Weights of a small transformer language model: width 256, 7.35M parameters.
MLP neurons of a small language model. Each row is named by its layer, matrix (up: input weights; down: output weights) and neuron, and shows model dimensions 80-175. Each number is 128 + 32 x the weight over its row's rms, rounded and kept within 0 to 255.
After each neuron's rows, "fires on" lists the tokens most often at its 100 highest values on Wikipedia text that the model never trained on.

L5.up871 [108  63  82  84 120 168 147 134 126  57 147 106 142 141 161 103 108 185 147 149  97  91  65 164 128 175 135 173 108  95 146 130 185 110 189 118 142 102 103 167 188  66 136 155 105 154 179 128 114 131 107 120 112  80 120  94 116 134 107 168 147 150  80 133 115 151 109 132  88 203  85 189 100 128 137  95 147 138  95 119 155 105  89 122  56 175 130  92  94 153 131 116 109 149 121  91]
L5.down871 [107 107 132 108  95 130 166 145  73  89  97 113  75  96 115  92 132 104 171 143 106 165 103  85 183  88 109  87 134 147  90 165 136 117 168 148 117 115 115 141 139 116 127 122 125  98 189 132  90 129  97 146 116 150 199 149 162 216  79 138 171 160 127 106 144 125 132 131 128  99 139 171 119 113 151 121 211 177 134 135 120 123  76 110 156 150  46  95 108 140 165 107 153 121 111 141]
fires on: "er", "ar", " Mar", "b"

L5.up697 [184 137 142  37 135 188 118 106 134 136 130 122 190 122 119  75 185 129 150 129  87 126 127 110 103 129 131 168 114  99 125 114 119 130  87 141 108 109 139 137  98  77 165 124  82 106 133 199 107 112 103 108 139  95 101 146 162 127 122 130 181 119 117 119 165 132  93 148 162 132 105 255 155 135 141 127 127  97 124 108 176 128 125 201 164 128  82 101 152 114  92 128 152  64 161 147]
L5.down697 [ 92 131  99 184 123  88 125 126 114  96 146 125 114  77 197 160  84 119 108 110 133 104 175 112 151 183  98  92 101 127 150 107 146 176 167  62 162 147 101   0 133 148 106 110  80 134 132  80  85  91 126 139  99 128 104 111 110 116 156 149 111 155  90  97 127 118 222 119 121 163 145  76 138 105 108 147 143 151 109 180  73 173 165  82  87 137 147 146 122 126 141 139 117 181 104 151]
fires on: "\n", "ing", ":", "ed", "ides", " –"

L5.up292 [156 108 117 167 110  97 163 123 111 139 157 168 115 116 132 118 104 120  82 215 124 102 160 112 162 142 120 151 128 148 172  93 142 118 174 168 111 131 108 167 193 116  68  99  87 104 173  60 127  99  96 132 109 128  83 127 165  85 148 177 156  97  85 182 164 141 164 119  98 114 165  95  98 131 168 133  69 168 143 117 162  67 140 145 132 109 139 120  93 121 143 132  48  88 105 153]
L5.down292 [173  98  91 157 116 127  74 124 124 142 124  85 101 144 135 156 178  82 144 153  79 173 103 151 145 124 109 174  95 115  83 141 148 150  98 137  90 110 127 116 153 116 111 144 206 104 152 147 137 166 174 151 141 114  88 123 176 142  53 138 132 123 175 167 107 164  71 139 137 145 129 165 101 145 139 137  85 126 137  52 138 145 138 157 167 128 127 128  99 148 156 126 152  96 109 183]
fires on: "t", "ust", "w", "c", "p"

L5.up548 [112 154 120 171 132 132 119 110 151 118 118 145 181 102 156 138 151 128 129  87 118 123 129 121  41 218 109  93 149  98 152 164 184 108  88 157 143  87 113 125 111 150  88 215 126 114 101 184 108  94 119 148 156 103 147 171 180 139 163 112  95 144 123 118 121 187 145 179 124 122  37 144 174 117 165 143 130  98 147 101 170 151 104 106 136 139  20 131 164 185 113 168 144 134 118   0]
L5.down548 [129 163  97  52 146 156 156 107  98  92 109 122  99 129 126 113 102 133 122 131 134 127 156 121 137 126 116 147 154 157 109  87 102 145 161 130 127 109 134  75 171 101 123 130 150  87 162  80 161 105 122 103 109  98 173 143 201 135 142  77 121 123 127  87 128 150 132  91 125 144 134 136  87 119 122 130 129  95 130 117 121 111  93 163 144 149 132 157 146 136 122 132  67  77 131 186]
fires on: " of", ":", "ir", "ul"

L5.up949 [110 106 161 119 146 128 146  98  99 136 173 117 154 180  97  93 123 161 136 110 134  78 138 127 111 142 122 136  94  45 116  93  77 118 156 210 137 192 114 168  99 221 144  95 149 113 155 157 164 118 104 103 151  92 147 128 118 132 190 169 158 130 124 149 127 110 126 194 143 167 128 127  45 169 161 130  90 159 108 132 139 111 174  94 122 103 103 116 143 105 140 122 104  84 116  62]
L5.down949 [113 146 129  92  97 159 173 113  93 112 160 152 104 166 201  97 147 159 163 106  91  83  79 144 138 139 166  97  98 179 116 140 107  45 122  86 100 173  71 115 130 126 145 132 126 128 206 118 128 127  98 120 141  87  89 172 133 148 130 131  80  96 154 152 128 119  94 187 146 178 131 106 100 106 153  95 152 117 137 120 154  97 124 145  68 166 124 144 159 115  93 133 189  79 144  72]
fires on: "al", "l", "ter", "and", "ul"

L5.up790 [131 162  88 141  99 123 118 116 106  87 113 125 100 135 158 105 157 117 135 147 102 133 121 167 167 132 110 108 135  87 133 193 147 126 217 147  73 164 143 132 133 132 103 108  69 129 161  89 102 121 124  85 130 133 126 113 117 138 108 132 155 127  84 140 150  83  97 139 108 178 162 153  97 155 174 109  87 134 157  90 154  98 134 177 110  86 145 132  77 143 142 119 159 153 121  68]
L5.down790 [117  90 120 138 125  98 121 204 151 156 137 139 124 155 168 136 114 155 167 136 112 114 152 185  97 128 104 123 164 162 106 163 138  69 103 180  85 105 109 146  89 153  74 110  95 114 201 157 107 114 181 120 142 198 184 123 161 117 126 126 148 140 178 124 188 100  57 108 134 169 138 151  84  58 116 141 135 125 100 124  84 147 127 160 115  96 101  82  88 147 108 124 158 129 148 169]
fires on: "it", "b", "ur", "t", "w"

L5.up854 [129 119 154 160  46 145 120 128  77 159 123 108 186 131 136 136 180 123 130 187 154 136 103  73 136 112 134 112 136 124 173 151 112  74 180 130  94 145  72 113 135 127 155 160 168 150 161 100 103 105 171 137 115  54 121 171  89 122  90 152 101  67 116 186 150 130 103 156 103  99 143 150 138 152 150 123 109 145 207 188 120 174 137 146 128 166 108 146  71 170  88 127  98 136 169  94]
L5.down854 [130  98 120  95 149 120 139 209 109 126 149 126 100 134  81 102 127  89  85 115 102 154 112 143  84 107 149 114 114 116 138 146  83 192 203 105  94 126 113 198 127 119 149 144  75 110  85 175 105  57 126 120 106 147 108 131 118 164  98 114  92  82 117 125 157 131 144 176 138 122 111 154  98  82 114 171 151  60 134 157 123 117 145 180 129 160 137  85 177 143 171 133 129  96 125 169]
fires on: " to", "ile", "fter", "ing", "uring", "ince"

L5.up5 [133 152 151  83 126 139 136 100 138 100 166  88 168  85  77 143 115 105  88 156 106 112 117 135 180 111 132 106  90 129 150 154 107 141 180 200  99 102 112 104 188  66 151  91  86 149 128 152 186 102 139 179 104  94 134 131 197 147 131 143  87  85 102  83 141 146  98 147 151 153 158 175 151 137 151 122 147 132 130 159 143 100 153 146  84  98 193 192 118 195 132 138 124  58 148 104]
L5.down5 [151 114 155 149 100 171 100 145 166 182 122 163  82 134 149  86  86 101 116 144 142 141 165 124 137 137  76 165 224  72 122 119 204 117  79 132 120 130 149  33 143 111  98 132 168 125 127 189 176 117 124 136 147  86 101 127 107 115 131  83 106 118 124 176 125 143 174 109 118  89 104 151 139 152  99 144 109 113 124 131 109  98 120 109 104 135 132 163 152 170  89 133  85 180  94 174]
fires on: "en", "ro", " |", "ed", "h", "ec"

L5.up750 [111 166 156 153  67 147 107  98  99 115 104  75  92 153 151 146 120 136  82 104 167 147 140 150 149 191 164  89 125 130 119 170 150 127 137 129 124 150  90 124 126 113 139 161 112 106 156 166 137 155 117 112 109 145 179 228  50 150 122 106 122 164 133 176 110 123 110  91 140 135 152 165 145  73 155  76 149  94  99 124 152 126 101 159 131 118 147 158  64 101 121 109 115 111 125 134]
L5.down750 [123 106 116  72 131 143  79 118 162  84  39 146  94 187 140  93 139 155 154 115 117 101 135 191 101 135 128 162 128 158 118 205 137  81  62 154 138  92  84 122 124 113 198 158 122 139 104 110  97 144 166 161 172  96 168  95 146 112 110 206 115 104  79 120 168  85 134 125 133 124  71 147 176  90 147 132 137 117 142 100 178  99  94 108  98 133 123 121 111 173 114 125 147  79 137 176]
fires on: "id", "p", "or", "at", "n", "l"

L5.up124 [154 150 145 108  90 189  98 138  86  76 145  85 134 173 142  60 113 136  46 157 162 152 134  91 149  87 109 127 109 160 129 149 158 178 123  89 144 159  69 144 180 136 131 107 137  89  91 128 144 139 148 218 140  92  99 161 156  81 156  91 161 154 168 168 179 151  63 128 121 118 170 165  77 124 128 118 108  98 183 116 125 111 149 123 123 155 133 162  88 140 132  36 158  32  81 159]
L5.down124 [ 93 161  92 108 113 130  96 101 154  77 189 142 111 174  70 171 141 144 148  66 124  63 189  80 121 145 165 122 180 175 115 137 131 155 113 123 153 136 120 222 190  93 102 169  95  91 117 110 143 125 153 111 133 105 120 140 136 101 170 104 161 153 138 167  96 161  82 116 126 151 132 188 131 185 123 117 153 147 134 129 119  67 132  68 124 112 130 130  96  74 127 157  94 118 117 113]
fires on: "at", "th", "il", " deb"

L5.up944 [116 101 102  68 162 121 132 151 143 129 152  83 124 144 160 145  90 153 127 117 113 133 124  53 157 155 160 110  69 120 128 138  71  86 113 136  98 142 116 156 154 134  71 154 139 144 112 144  71 110  78 147 107 143 149  72  94 140 148 172 146 126 121 160 146 185  96 136  61 130 153 112 140 157 121 163  96 164 187 142 204 133 101  94 104 141 148 121 134 119 155 154 134 101 188 159]
L5.down944 [100 116 114 118  88 131 156  81 115 173 130 108 116 142 185 174 201 126 141 119 127 135 138 116  96 168 116 124 197 160  86  87 153 110 141 147  86 120 121  47  82 106 114 115 158 150 158 160 125 147 114 100 165 144 153 112 131 132 170  96 103 134 146  57 123 178  78 119 100 152  86 121  81 148 155 130  76 125 126 166 148 139 128 124 143 131 132 123 112 148 107 138 106 211 149 164]
fires on: "op", " pop", "ack", "up"

L5.up280 [159 122  93  82 102 151 119 121  99 114 129 127 159 119  95 119 119 164 101 167 116 121 145  59 126 173  88  55 115 106 116 105 163  86 111 136 150 155  88 120 149  64 180  85 178 142 138 129 106 125  94 147 140 131 105  95 121 138 115 136 130  68 127 154 128 123  77  86 151 136 188 196  89  57 145 119  83 122 179 133 154  75  79 103 141  85 127 201  90 125 120  71 135  76 150 145]
L5.down280 [129 169 118  97 104 149  61 140  51 111 136 139  96 127 144 130  84 131 102  89 207 136 122 137 143  98 147 125 141 111  89 148 138 124 102 133  74  99 141 155  92  93  99 166 119 147 143 146 138 133 123  95 145 116  59 123 177 170 108 174 109 161 119 157  80 183 131 140  82 129 110 176  95 161 143 176 115 122  83 104 124 130 165  90 182  76 111  93 157 184  79 170  90 127 121 164]
fires on: "en", "ant", "it", "ed", "ar", "ay"

L5.up627 [130 124 129 144 139  81 112 125 105 122 136 112 112 149  76 123 130 168 107 103 153 120 124 152  75 175 194 153 118 122  96 154 114  61 107 154 155  96 162 155 131 142 118 157 183 192 122  98 160  90  94 203 118 141  96 160  87 152 124 141 147 123  71 155 142  92  90 135 150 190 129 134 149 114 159 162 108 105 132 120 120  88 144 103  78 147  26  88 156 142  87 181  89  98 142 158]
L5.down627 [ 80 154 209 121 166  81 111 162 185 151  99 182 115  98 140 163 118 127  57 135 148 108 128  87 103 119 180 125 135 168 130 121 151 101  44 148 121  88  90 124 119 154 126 123 130 111 136 143 160 119 188 128 109 117  87 156 131 102 112 182 153 129 151 128  83 164 125 161  93  76 141 139  96 137  94 109 147 178 115 127  99 187 127  98 187 137 129  94 124 148 107 183 150 134  67 128]
fires on: "l", "ic", "en", "h", "eng", "ak"

L5.up258 [102 107 113 120 101 146 109 159  89 105  83 161 125 155 125  81  86 206 145  53 132 135 172  92 123 170 167 119 107 117  86 184 170 128 114 156 121 121  48 169 107 165 167 148 140 119 146 143  91 146 119  98 129  93 166 167 171  93 124  86 165 112 119 157 170 154 102 105 113 122 142 138 177 155 143 180 132 101 132 142 148 142 113 152  91 159  48  83 144 160 108 152 117 151 153 133]
L5.down258 [139 170  69  88 157 128 143 138 127 146 161 184  99  75 109 112 139 123 156  96 142 128 125 127 106  55 115 134 110 131 140 103 146 155 139 132 141  73 154 132 148 144 143 100 122 120 162 121 128 190 131 112 141 183 113 102 204 146 177 159 152 135 149 142 176 104 166 172 145 121 131 117 126 109 134 124 140  68 124 141 142  67 142 201 116 144 107  87 177 150 110 152 154 160 135 152]
fires on: "=", ":", "ir", "-"

L5.up815 [171 140 165 170 121 176 156 121 125 127 172 156 159 121 140 138 104 119 124 153 170 163  71 122 168 113 124 135  61  88 131 175 165 109 102 122 106 103 103 134 118 169  94 104 124 107 153 120  90  58 134  93 156 115 130 126 155 115  89 137 158 102 125 146 112 154 181 150 103 147  70 115 100 160 133 107 116 129  96  90 116 177 141 113 112  90  86 123  80 118  81 165 174 154 114  74]
L5.down815 [112 124 182 179 158 156 154 134  94 133  86  97 175 116 137 100 149  79  55 144  82 125 107 164 112 145 141 117 123  87 139 112 150 142  69 160 149 109 122 136 125 145  91 136  87 167  98 156 105 126 106 101  88 114 182 108 137 163 147 149 114 100  48  35 180 128 171 151 145 135 125  92 176  91 124 139 179  84 177 103  82 126 126  84 105 143 141 160 157  48 150  93 112 131 162 186]
fires on: "er", "'", "ult", "av", "al", "oun"

L5.up1009 [207 172 117 111 118  97 186 143  77 124 144 135  94 185 113 128 122 104  87 152 129  60 140 109 138 177  95 117  79 225 151 129 111  91 157 146 137 116  90 124 166 134 132 129 156 119 102 136  99 126  99  97 116  82 185 129 187 137 132 114 146 132  94 166 196 123 158  38  93 145 129 108 162 148 137 114 107  95 194 174 172 206 104 185 152 105 123 123 164 137 124 112 135 112 129 107]
L5.down1009 [155  79 103 118  76 108 139 145 133  71 119 160 183 142 124 104 105 119  89 145  99 115 155 143  39 157 177 155 118 119  80 154 106  36 145 165 108 136 141 155 118 196 147 120 117 148 111 163 135  95  93 106 152 117 116 126 139 155 123 130  98 111 139 119 110 144 137 112 136  93  82 137 159 101 174 123 149 154 162 125 177 130 116 130 125 161 114 130 152 168 136 127 130 136  96 107]
fires on: "t", "l", "c", "ar", "h", "al"

L5.up196 [190 106 173 142 117 136  59  95 101 117 114 147 122 130  94  92 159 120 146 149 158 114 172 163 177 148 106 100 149 101  98 235 143  98 164 136 143 143 154 162 143  91 153 123 134 102 198 179 132 105 164  50 117  80  98  92  70 112 110 150 118  95  90 187 143 155 143  88  78  97 125 125 140 138 157 169 108 119 124  90  93 157 117 148 162 142  93 121  87 143 125 107 163 160 163  69]
L5.down196 [179 135  87 100 161 107 147 143 198 139 180  98 153  95  99 135 122 164 141 122 191 180 160 139  90 169 114  81 154  54 141 106 124  90 190 104 127 148 212  79  84 110 108 131 110 140 148 149 105 131 164  62  86  65 172 139  80  86 140 111 119 129 143 130 166  84 123  99  97 110 183 177 131 143 158 120 110  88  95 144 194  82 154 139 160 146 128  67 113  99 152 103 115 178 162 107]
fires on: " n", " N", " for", " e", "N"

L5.up93 [128 116 213 111  91 172 129 122  85 137  77 148 162 139  79 144 157 135 152 213 118 121 107  98 140 140 145  94  76  97 104 134 128  92 142 188 129 154 124 131 118 148 241  92 177 123 175 125 103 119  94 172 101 170 111  89  46 135 108 147 127  73 124 150 134  98 112 147 144 141 114 128 156 133 104 173 119 127  91  88 137 142  66 157 109 111 123 159  92  95 147  82 120 124 146 161]
L5.down93 [133 105 104 112 129 137 115 110 131 110 134 144 167 102 105 148 136  70 110  96  96 109 116 105 100 120 114 160 189  82  89 110 183 213  32 109 122 128 126 130 137  53 146 140 153  92 158 122  85 116 104 122 103 117 170 122 184  79  86  88 126 115 126 166 155 127  90 126 200  90 129 198 159 162 216 109 136 112 153 119  87 114 145 144  96  61 123 125 168 171 147 121 136 103 109 139]
fires on: "ed", "ten", "aid", "iven", "hed", "ing"

L5.up597 [116 111  95 156 121 179 127 137 149 110 155 120 103 155 136 148 151 196  73 175 154 133 141 129 137 161  89 143 133  67 116 120 150  41 132 128 150 116 134 178 146 144 158 169 171 182 134  88 108 125 112  77 106 121 112  90 140 141 112 117 142  74 109 120 129 178 139 156 143 181 132 147 107 163  91  55 126 162 133 146 128 113  89 155  99 130 153 145 128 178 116 154  98 157 115 126]
L5.down597 [167  74 114  45 137 157 154 123 117 151  56 127 166 114 195 138 122 121 118 109  90 163 116  91 143 170 135 124  85 170  76 141  61 106 133 120 153  77  98 138 191  76  89 136 104 127 129 156 111 133 129 135  92 103 105 117 157 179  77 143 131 130 106 117 193  55 150 163 135 178 154 115 114  85  99 125 131 144 161 104 128 128 178 133 180  81  93 106  33 131 146  97 172 141 145 137]
fires on: "on", "ent", "av", "ut", "ar", "b"

L5.up889 [132 107 127 117 125 138 131  36 125 131  62 117 120  88 125 115 126 155  94 143  91 113 138  43 101 121 129 107  96 140 161 185 157 118 124 176 149 156 101 118 124 178 186 111 158 101 167 136 137 125 123 116 125 140 123 118 176 159 147 111  78 113  64 110 122  84  99 118 101 137 165 158 136 137  83 125  93 168 105 151 153 144  92  90 135 171 129 182 160 113 186 121  97 139 144 143]
L5.down889 [137 107 133  95 133 156 153 145 117 180 103 146  95 144 133 131 161  76 140  88 179 124 178 165 123 131 170 187 139 110 119 159 171 136 199 143 135  98  90  30 128 137 170 138 143 138 125 142 121 213 114 176 131 124 137 123 172 106 135 152 126 154  82  65 152 141  76 152 100 126  46 147 103 131 137  99 105  66 183  62 132 123  94 168 130  81  92  95 137 126  78 146 123  94 109 116]
fires on: ",", " |"

L5.up995 [142 101 116 143 148 120 152 171 105  85 119 115 116 166 114 152 114 182 109 116 104  46 144 136 135 107 108 129  77 155 160  81 146  88 158 120  94  97 133 168 183 127  51 139 107 144 113 116 138  84 196  92 132 151 155 135 120 169 124 178 155 101  81 165 143 141 130 106 178  87 131 136 114  90 125 114  97 159 132 152 125 164 138 164  33 151 211 118 173  96 138 112 140  80 108 106]
L5.down995 [125  48 143  80 180 139 178 125 106  85 128 112  84  95 211 180 125 120 171  79  81 154 194 171 131  92 148 140 135 144 128 132  96 115 130 145  97 119 172 178 194 169 117 152 128 123 133 122 165 153  92 109  78 173 101 145 178 125 117 132 133 118 101 116 134  98 172 125 112 162  92 120 181 137  71  98 140  87 140 220 134 152 140 143 161  72 122 115 104 142 129 118 147 153 146 103]
fires on: "h", "ang", "and", "em", "g", "is"

L5.up301 [141  48 174  92  72 153 154 109  73 140 138 115 177 132 144  98 169 154 132 210 112  95 107 191 102 113  90 133  90 146 180 133  83 146 146 171  96  83 132 134 165 123 135 144 135  74 180 156 116  80 168 133 110  94 133 146 109 143 125 175 171  64  87 125 129 125 105 171 151 167 133 161 150 117 166  76 122 233 175 106 132 153 101 157 127 139  75 126 146 131  82  62 159 144 158 116]
L5.down301 [ 81 100  92 140 162 109 124  84 106 173 130 112 118 109 100 169 147 113 171 126 104 141  99 145  94 148 137 109 114 122  59 151 128 198 132 138 135 118 164 128  78 126 155 186  70  99 124 169 154  81 186 141 125 160 168 102 138  98  97 117  85 176  94 182 144  39 167 102 100 108 157 129 118 188  96 114 164 191 110 158 168 104 107 192  78  72 151 148  71 122 140 109 143 105 194 130]
fires on: " that", "ing", "ed", "s", "m", "ay"

L5.up739 [152 128 180  78  76 184 109 152 105 146  97 113 177 136 134 117 129 203 129 172 132 141 108 129 176 145 152 103 134 164 115 145  96  89 141 116  89 123 134 116 112 142 158 118 128 126  99  93 114  81 125  97  96  57  71 218 118 132 107 134 161  80 119 153  88 166  73 110 137 176  98 129 137 103 131 105 161 113 204 209 147 167 162 180 137 136 115 149  89 116 156 136 129 129  89 139]
L5.down739 [154  94 174 126  69  97  91 150 148  92 131 123 107 161 120 132  93 112  92  92 132 143 149 141  63 105 149 121 119 129  86 142 139 170 137 195 113 125 170  46 148 102 153 149 173 121  73 165 165 117 169  85 127 122 118 163 158 165 129  83 159 153 138 111 105 134 121 141 147  61 129 218 141 173 148 111 166 132  88 107 151 114 112 149  91 124 113 124 123 129 107 145 137 100 125 113]
fires on: "ing", "ind", "ite", "e", "on", " to"

L5.up175 [129 102 129 113 105 129 146 117  94 147 128 143 119  85 130  71 128  92  75  95 120 164 137 119 125 135 153 104 134 135 135 181 175 158 122 110 147 142  71 123 127 132 100 104  79  84 110 146 107 120  84 170 141  96  85 108 166 147 153 158 109 140 130  99 130 124 145  66 140  94 189 176 122  97 133 105 122 147 145 137 167 147 160 117 107 139 121 154  90 120 119 136 150  63  90 125]
L5.down175 [119 129 180 158 144 104  99 132 144  98  78 130  90  54  78 194 168 148 133 131 161 153 126 137 124  92 122 158  94 165 162 130 167 148  94 137 131 115 120  43 148 181 207 109 189 144 103 113 105 186 106 153 183 112 176 164 125  95 170 172  86 148 124 117  96 141 158 111 137 125 102 129 124 136  97 118 139 135 173  88 113 188  81 108 148 131  95 123  62  78 135 182 111 185 192 151]
fires on: " |", "at", ",", " and", " 7", "th"

L5.up797 [114 125  73  88 123 115 132  91  99 157  88 112 111 165 136 202 137 114 165 150 135 169 146 129 101 123 169 102 151  79 107 120 145 154 131  84 102  88 134 131 134 129 104 136 144 137 161 114 120 129 109 137  82 148 162 144 151 108 173 118 193  85 104 134 161 106 113 113  92 132 106 100 132 130 176 112  55 145 126 119 144  69 176  43  65 132 167 144 184 133 158  92  86  70 149  97]
L5.down797 [177 130 135 138 162 115 141 175 104 120 140 127 183  59 181 126  82 135 137 127 132 151 129  86 149 127 150 120 143 149  99 201  84 128 213 155 103 124 151  75 186  61 126 138 131 148 115 137  95 171 103  86 114  98 183  79  96 141 162 118 111 142 120 202 152 167 163 124 111  90 137 130 157 153 135 124 162 148  78 136 103  48 128  87 105 132 144 130 129 109 142 132 113 152 139  91]
fires on: "c", "ri", "ic", "us", "ar"

L5.up459 [118 106 125  99 128 116 177 124 162 132  75 104 110  99 134  99 183  78 115 172 139 128 149 132 110 144  86 118  91 153 104 154 207 143 110  80 136 121 146 188 117 156  90 145 139 104 117 131 183 111 182 128 152 133 125 104  69 192 134 131 152 149 121 209 148  75 129  52 130 106 114 100  61 104 149 125  96 192 174 118 136 124 118  79 117 117 115 115  74 123 101 125 116 131 105 114]
L5.down459 [151  86 134 113 125  92 131 131 125 115 186 113 121 124 154 157  56  89 153 129 130 136 140 106 116 137 120 130 129  84 124  85  92 137 115 183 137 148 149 130 116  87  91 121 104 130 166 125 163 110 152 134 102 134 112 137 100 201 166  88 158 135 148 125 182 124 132 137 109 138 153 167 142 148  90 120  99 167  82 147 102 204  92 123 123  88 151  87 171 112 136 175  61 128 120  93]
fires on: "h", "is", " land", " Art", "al", "der"

L5.up193 [149 161 152  70 147 141 136 103  71 146 135  93 156 142 119 166  83 182 124 147 155 190 108 110 161 186 170 120 120 116 125 140 165 111 137 181 141 109 119 149 141 144 172 118 136 115 146  84 109 135 126 169 147 139 133 166 152  95 108 203 126  35 117 176 131 154 170 143  94 155  83 112 143  99 101 100 127 117 144 176 150 147 164  63 135  80 105 180  70 112 149 145 129 109  72 152]
L5.down193 [ 76 153  96  68  87  78 186 118  79 127 108 183 139 102 121 153 119 121 109 109 115  88 128  75 125 180 112 102 107 108 122 189 126  90 141 119 116  65 102 112 169  96  93 100 114 198  82 150 129 136 137 139 158 183 153 155 160  79 184 116 107  96 127  95 127 145 163 144 126 104 130 124 136 181 124 166 128 120 165  90  74 148 183 153 128 155  67 116 186  99  82 102 114 144 184  95]
fires on: " le", "le", "er", "ch", "c"

L5.up789 [148 161 108  86 127 131 187  60 135 148 203  66 159 151 105 112  84  66 103 126 123  89 139 109 105 184 125  58 105  89 165 108 102 140 120 204  92 115  96 160 109 185 125 152  76 143 111 117 149  98 111 166 144  75 114 137  98 180 156 187 171  99 140 190 158 138 137  85  99 153 135 100  57 109 174 118 107 106 182 121 105 150 188 147 129 145  86 107 117 171 118  80 131  87 164  94]
L5.down789 [121 102  63  99 128 103 107 132 139 144 107 134  89 135 175  99 100 150  89 217 182 106 153 192  77 197 157  91 169 125 161 155 125 109 152  94 114 118 138 133 158 132  75 115 154 155 108 172 138 124 122 132 108 154 102 138 121 108 158 138 125 139 191  86 124 111 123 120  47 142 104 108 129 118 127  60 126 128 131 106 106 100 143 158 114  77 138 180 114  95 115 130  87  72 182 148]
fires on: "h", "ch", "ul", "l", "c", "he"

L5.up403 [138 106 111 118 120 155 188 148 103  68 145 114 175 148 135 141  96 165 117 138  99  93 157 138 105 153 146  94 124 154 154  92 183 108 177 119 125 117 151 157 104 141 149 197 126 127 160 117 107 102  86 167 178 173 167 178 122  70 171 142 141 127  59 129 135 120 127 157 185 134 133 110  98 140 123 102  57 142 117 111 128  76 149 143  83 175 137  84 151  82 126 174 111 124 148 134]
L5.down403 [103 134 181  83 150 167  98 108 115  72 161 155 124 124 115  78  97 178 177 130 125 152 133 144 144  75 135 120 174 133 115 146 125 186 109 137 107 174 149 122 196 145 112  97 112  96 157 107 100 148  56 140 158 115  69 129 146 140 186 125  62  92  96 161  71 129 184 145 111 115  94 104 109 107 130 104 113  75 107 163 104 183 121  69 133 141 122 140  97 101 106 175 160 188 142  89]
fires on: "g", "w", "r", "d", "z", "re"

L5.up268 [166 161 127 100 101 169  56  74 104  84 118 114 167 120 105 151 170 144 127 209 134 124  87  96 128 118 114 103 124 150 115  97 112 133 139 176  84  70 107 125 139 144 161 180 126 139 141 137 145  60 142 119 124  99 136 102 110 161 102  94 188 156 131 118 105 131  81 138  87 111 162 180 111 126 133 104 107 115 151 149 169 186 100 188 197 213 108 145 103 121 111  97  78  90 156 122]
L5.down268 [145  97  90 117 104 112 171 137 106 158 114 149 151 120 120  89 136 155 117  83 155 127 108 127 139 125 160 115 132 128 133 117  58 173 159  98 142 119 140  77 101 135  88  81 119 171 155  94 108  39 137 160  81 139 139 177 139 143 138 144 108 110 122  88 183 163 114 121 115 115 137  90 115 120 111 138  84 148 145 134 102  71 163 115 103 135 139 153 123  95 131 101 104 159 130 157]
fires on: "ing", "ed", "ided"

L5.up176 [139 151 116 109 128 155 142  89 107 138 143 117 131 145  77 127 192 114 100  71 166  84 124 153  95 160 156 132  94 107 127 174  74 117 147  57 138 142  83 151 154 176 106 162 115  77 100 150 110 121 119 156  95 187 102 120 112 151 171 144  91 147  94 177 162  90 115  84 197 133 193  99 156 144 150 140 115 113 108 160 123 190 115  69 143 135  80  76 154 138 116  97 146 105 132 161]
L5.down176 [ 95 106 136 134  98 150 121  95 144 109 129 146 132 139 170 158 121 118 104 121 146 101 124 131 165  78 134  96 155 205 105  85 140 105 156 139 141 140 115 187 154 126 133 131  85  92 158 127 174 113 139 115 169  76 124 159 180 117 145 121 121  92 150  81 141  95 111 107 170  87  55 116  55  62 146 111 162 117 101 132 165 136 115  82  98  96 160 154 185 109 112 163 107  99 130 138]
fires on: "h", "ad", "g", "th", "ak", "ag"

L5.up401 [126 133  80 149 103  82 141 130 118 130 137 125 115 160 167 143 101 186  85 179 104 152 141 173  91 133 122 126 189 155 139  99 141 138 119 156 105 147 115 155 160 148 129 114 145 159 124  66 119  56  98 129 144 206 132 138 135  38 190 151 177 128 118 185  98 116 130 140 153 116 140 132  99 134  80  95  77 124 112 129 142  83 124 124 103 128 134 123 216 101 169  98 115 117  96  70]
L5.down401 [131 117 138 106 117 128 123 169  77 129 122 149 149  97 153 115 111 118 118 149 124 126 174  54  84 189 180 182 186 134 112 132 149 156  85  81  82  94 141 122 180 138 135  85  89 144  41 131  96 123  36 146 101 139  77 144 165 110  86 156  76 130 126 117 119 131 105 145  99  90  85 156 194 101 150 108 144 155  80 149 148 126 140 112  83 109 137 100 145  95 149 140 156 160 194 130]
fires on: "c", "z", "ic", "d", "h"